Weights of a small GPT-style language model, trained from scratch on English Wikipedia: biases on query, key and value.
MLP neurons of a small language model. Each row is named by its layer, matrix (gate and up: input weights; down: output weights) and neuron, and shows model dimensions 341-511. Each number is 500 + 25 x the weight over its row's rms, rounded and kept within 0 to 999. Numbers have three digits each. A neuron's up and down rows have the sign that makes its largest values positive.
A block is one neuron, or neurons of one layer that tend to fire together. After each block is what it responds to, as a language model described it from the Wikipedia text at the highest values.

L2.gate974:480499546479485508547516480524500495535528500495501528500503537501528507517482531494508536501506484508511510482547483523491498482484496493474487449525521510541482517519480519481523470498523505534495507509504505493504537469512458514481471488487518484499514513516487460513453504502492480483532515502530532504472514511484476491532469519508486492479485469510523532535535551531478528505497456496460461503479496542493486513562496513513496471526456503489508541460498506473519463466507514517478538523532466506473512553536
L2.up974:499447493505483483541481522479516503497452514495529509489529504472492521515492541510467500556496547494491519515486500506511526502529474480495423489540495483496489514481498478491524524517488502479522437511494485488538512505503508490472540453449495488537536480480485535481499504522458481477516554488472498537463500481494550491478444593472510458484467495518522457534512533490529465472507545476531520467503473509484526459474518526504493438538520454490535505506474520499456508528504498511465509497476479486518500513516
L2.down974:537520492513500507507516515486477481509472505512498477510514473472527434476480498504493454500454470499519505512530471516466497514530543522489511510491465483481549511478492477438475542527508507470422526454541562484505498495494485514477477473514508489534458492549502509547483495564500478519533465521510508496466476501505542508522506464525546555480493469491480471488537480478532509490482489492494532513497501472534503452523475511533515524511553531476495477501506470500467520497494476467485481449523510493511535469487
L2.gate983:499498580503503521489503522502505521520511533471500499497514522522499493497513522469513522508484532476513505469480455471482482460518548527525480522496455479535532490468517508501515515564515487526493496503468501509509476508583528517495496519516504509498471511504520532520503507507532511505526466460508499482471494496491492456503511481485471469477515524514488496491501520520492513486507465531497480504517506498490529527484468477510509504479497482489469507508469496497490476520489517483492471538519513478489526494500
L2.up983:501498492555516528481534507550494457516495456531509508507515519503544506477512487468446508471517502508453533497488510487489508481485520485532509504516501481434546480495494521531517517507509529484473514522500535526512501473542465469518513505526506505537516506495516550517499512465473486482481488498481530526457507484505538494494503501536485494450539499509498475501501508539526488510474475540493511536478519532441522486469526522465505461508516525464536504470506510515493514519466481505487488513536510553505477485503
L2.down983:503532498545453505504526473476519508502492510550504482511464491558539468476509512511518472491562515459467483527523526508430528465481485501515496513543484520527497522496501475452506508513481506442511510497498496505482541489520498499494495494517491468525533514508533527551463519524495494516509509495494498463516495520492527496489492511510481531496549515520495494516543506515534537514485490558492494543477504513481482477494504495531500491482493527492505539505509449472505511472464492461518504523519503456491533517526
L2.gate1270:468473506464493490526468483525504484505527450501464532515492482514474504547550516494480540505499479518492489432490493475515535478522481497474523462477486514533502521539520521485476472527501549495531516493482522516515526492492533497513500523521503461513535487531518447553451477460483487522450520482493478514554491517513463495453479518516586484519480487483515519535505489526512494512503510498453491489523502506502566499438507488518476493508488477501487488561546524496474524538485501507516461494514510535501480508493
L2.up1270:524507515554520527531510492507476486514491551488495497501521445506450486523559485500508554507522490510483520503513460515483540522519511473523519509491469488509469534514504514516522494529456519526523517491487548478490520539480504526522530510490499485452554522502482497529504474523504493561483493495528459528545502543521510504471528474479511513510489519519530517535466501516533518530472498450491520500465510465483486521520495475526468478502517448502528531523493521544502483495476506464486493527545474506479572496463
L2.down1270:521501521532476473491491531485525534505523543507483526519498498493461454517512498497479521480515506519470516458521496497546521489517484504536526469514513485498479489523490516477488507498498531500479524454480515529501522529545499518500546536534511469474557491508497513545488528473451487515468523501472440491516531473517484489466517494499486457463487511504510508476503479471526502519469522460470491508498511495468510530522481497551492488530482524501512461512501405464497514490472554527489495478476555508490502497521
L2.gate1312:505507533526513463462474465521499478523540534473474502479498491496489499485477500504518484409487488442524518490474482537522492477501493487491469493490495565527473506475458485514523490542483509481475491472496530502490528464520508474475508524500491529530488507528508504505524532528539513498482522464516540500476527491515480530506515501470499490489505495483501494514446514473531535535504422507524438509505544487500496480516480482497488497524525531507537492560532455506463525488496519507485529502470552516496512506485
L2.up1312:473468495532490494527499553513506539536504490493491460493504520505504477509523567458519476522481499471515543511524470490513511549484487503493483475482528487539518495473494452531447528473519504531508495482480513513519496496479512516510544492491517487518514515465500508504495469475453497520498523480445491533467471499520513506464500495515492509487505521484500517511495490516456462511486535496504510474487466523518535496517514510510508486486498511475456520541453498552487503531493568539521508536528539512487541506520
L2.down1312:496479524501517484536466505513491479458496512502487488501528435525544462450493473523489513499527516524479476492463490496547485516504511493506540461484527492504527473459491488506507524476469507484522559471499541511487505529492445529498506465544483477490499488479514490517465484502474449558494516545474506513490498511496505473508505501488462470523535484525479461510539469507488503557499516459491491534470476432538513489480540520485468458473487496478469511482481469484538507540492512494542507473517528470504504528495
Description: Scope words (world, national). Words naming geographic or institutional scope, often after "the", such as world, global, national, international, European, realm, Americas; also capital D opening a name (Dion, Daggers).

L7.gate1301:485489497533519517469501516484483495507519479507495498466497484484502518525493499496519532518475505493499490523496453504527486514474481479514487520512464511455512458500446515461515441475530550543496509500493551526522495525471502520476477508500522473484491503477478549491523433479466495496475527467501469506503545454518485539521520507484476462459527515478512516493493477537486476532530540490540519529538461460537498477504461548488511480465500522529492474468496473510513535485451513503484479523478507500531497497516
L7.up1301:543460517467495504470495529495502514461489502505543505519541483447455501499470552526528509480491459513476503489449533554493470481525495477510510493483503504517518470527488528486516509489487495525461534513523494472506504510485548509502550472489516503510543496460480516525466474488518518506502531515476478498526548519455471451489500493532556523514526540514498483492452483491526504510500529477503533497461530520484517525546505512541531512470498447466526483505464510514510515465477486458474478509491500538465513544512
L7.down1301:500509521493514484526530465417489508530466506498542488534470490423458464453517501508497520517508482491487522451493494521550524477511494532544503518540527496515534516519486508478493453477463465497489494464492485498478499486505494491457471495474487495500533492499502516559477527482473504494495500443529529497506474493488484495474562519504454514528476506458516491523508520485504450540506505520514512534470464512504507591504509517533507523526548522480519472492478507509508530518530499457494532499504495506475502506521
Description: Word-initial fragments, often am-/ad-. Short word-initial pieces that begin a longer word split into tokens, especially am- and ad- (am|assed, am|nesty, ad|justable) and capitals (D|addy, Am|trak, Ek|aterinburg), plus some title words like Senator and Deputy.

L3.gate494:512523517506490486503492487476525500503502522483503486525504526506485501486485506522485547535472518484460532504495460484494509540509472488483552500520574476508545504518521461458498580491560520483489498510522472483491475477522534508495468484514495500492525502529510526458524500481490485484477510485505521473467451504513534539486477472469498509480481539479454502493480529511539498440473493524458517536502487508516477483508496477454495465539516511485523520489507514521503559482501533511510493474506484453439486496495
L3.up494:498461485479544503470494498511483521556486455485503492489502513526535501539486482528543528474507512524524512521547503479489501492528514505468501486478502490473471493486508530489519480487430516510496487520499500475531498539543515513526505533507523518505505482531489468492525500521499505498503463470485463502474502511457508535507440520500477506513502528516476496467491492445488524506523512511503522515524541507521522545488488519463521508465488467499503487488498492557482516474518538454491490482445520522457565531426
L3.down494:516481480506445494498514501471474498505539501535470494519528530504436494547536524505545508480493553527516505508479511536476541503522499482508500474559493500511498534485529495514489454529529493584484525515504498484445517514505511487516467503512527521503510520514525480505490532528457470452476495516505508498486503501508523532512492471455515497489538574474499525500526531472478516494525504469502503542492516498540498507490470481480498538507491516508492494528522567505524501476472537482470516505526511494483497461438
L3.gate656:479476487513504480507500516488542504486477485487524493512537490476476545478467549492491521526518554549517492446501439478540476490476486503474506487488534589519507521458517510497494507482470470466493499573477486436528528485514495510485476502528477477497521496480501515549486473497485499541478478515425545517475490489530491524499531515530531457467487477484486499497539505512493449476519474525488518479494494493483520494490524487479519505513493480470493511540513489485483494470516469495550478489504507519504489469535
L3.up656:492475483469465523477483521455514509497471520504459480502545495516518507559486500505460470463498502507517495502518477486492480537543483499506513506505506507539519507467479488501430490495527490552534507514449514501536506512505506513469514527514517506527488543507505476484500486475505507549496530482457518534480514498497511485498544475499525523473493504445509450477549528532492563501506505472519484472492494455517524464519530502481482492487476519509475519469475517475509501487491476462472502466482505488512512489527
L3.down656:513476499482513508495513514510548452497500471527495526500491477469539493557508563527502473496508541483534502505516473477488500472526510532492550495500475512500472469492488501495457525461507535502493485540533527471530482549482533478439524510507507528568455525493489520519485489492489512457472496487484522521473526517473490511476494475531503535519549498483505487486509472520506512527522540468467468497468510503508507466497509476476480526480486493482525482493488464489487532494537494467481534477489487502489500477503
L3.gate817:465470499492502507519476526520505501499502493483540470486498521474496524505496477492480513486523489518510476478559492508512482510489459518438488553511514505534506521474522511481498501552544507501505499546493518492559486532501528496476475494499505485529461517505479512548497519527446478500488449510457518473474534464488477521467495497529557473485473481486511490528504515513483507520458513507535498491491525533492485447522519501534533468516487541467514519522521512476483480483516498539463482513511471527480509496498
L3.up817:502505496503494512486505495443496466490487498545531538509531521519498476518503520515497472477476526500505468525514515474477469511560520510501458502475541500511475501515481502461480456495475511518536559504484497517508468540494455530502522541492475510528510505463511495497520483486493509504488490529496500519533490477506527513482447492461534491496467498467528477469457529491470453492479507489498512484479512434490514481505499512539445501513496520502523492484542525488523496511498465551501542503497525467518478471489
L3.down817:479480470490476494511520515549581505498508455536512486482472489512468532499500503497488507513501468479515472512534507515508509516539452515513504469516526493501529487466503468459489483506468495448472487520485546478526451484480505469468477473489526500520496487501522548517483519533477500517496488467461518462481509499522507510525548500579544492496494502495480478510525518506508576492526497495513446508476502491514477533519481535466511491477533507468505480546482495501555504519513523464505515508490505525481508514508
L3.gate884:482500509487533523551505527467523513526478521556524511545507503493508520516516517478507481526530497505480487446557465480487541479526502497485516531485520494505507517491529558517479477504437491466506529500492424512502524513436491503458500502479521518473476504467472529498493480480529523544515469486448496549467483539512451525485519544481543478473514527492500488495540522471489506500501553514514532552507511469535500501517493487526508475523506509509533490455489468478507506481482483500492484464550530500495492473520
L3.up884:515491499491538523515477496497504539525513523488521492459502485494487502476495502477469462505492434491507488547543513485473492469534498463484563486493464493464490488459485533487510535489496493475499529528451514502519485451492544497535509491482430473514492497462559509490541500511530493513493514490468517491476499512506516540523534475478504515475472468490488486487519512500493533517504478478464494464525512504501464475507482471492504488568497498512497478491537496484525470462526498488531472501483511503528510482483
L3.down884:507500460499489511527524517463534486564487490526541533523545505507469420500517515524527502509504511504508464522542470527461511473512517453503501463474482500498496494467509495491443493505549503537506513517503542490510517493505492507502506496497471474521479517512521495534483498528441468467497514478450518484494516513522512483481444504546494509505491482426490523492516485447518489521521499483507525518481503457493495473504459505511477461495512531494472499526533466488531526458534479460509518540503489493505513521502
Description: National/international scope adjectives. Scope or group modifiers that begin names and noun phrases, mostly National, International, American, European, World, with weaker hits on group, list, individual.

L7.gate926:469523507495463472491500460481478485541491467498562508503514512512482534454514501502476522524526486517490544449483498488497490476519509479493517499510516490517515488494460525508511507543487451520476474491518459468486548515504455492499511492496478497474506490532503488471518518553515506523502465488450487497495489497497484534501488514526506478522506520516523507489449473490536480511459515531505502491522499488523503497459457519513473513507461485487496459516497488550482496523554497509525474503510499468505516501522
L7.up926:515539495484482485508507507488535478490492490515513512497500504453476478489513527473472494512483539491500521504456526510486560450538508506500479495505471511484498511476512507496529512483508471493454512490486554499519516504475481506483476509535519543486503514519501481485460478521555494470551515497529513496485527463491544484493511517508485473507473480514491502487499489487514447471507517528482506468503512526541535474485519499501485519490554501516497522447499515522477512504504520498535514503490484481528485463457
L7.down926:504531513515502490516536489518485542494500516504535490501472479487505521503499505488489514548541461515498473535481499536523481498506496494543463463501446498485477502508560479537493484500472495538463502481503471505495448491482511544502542488457516494518513552520524499497473478471508527480531507495453539532517547486445546527496514543500486437482469534450509477486485481497524511550468517497564480454463513472506473525444508470462496507480520472479471494515504552530465478492470470479512500491507526501596516514489
Description: Name fragments in tables. Mid-word pieces of personal names in table rows and lists, especially East Asian names (Seung, Lee, Tae, Raekwon), plus cell separators between numbers.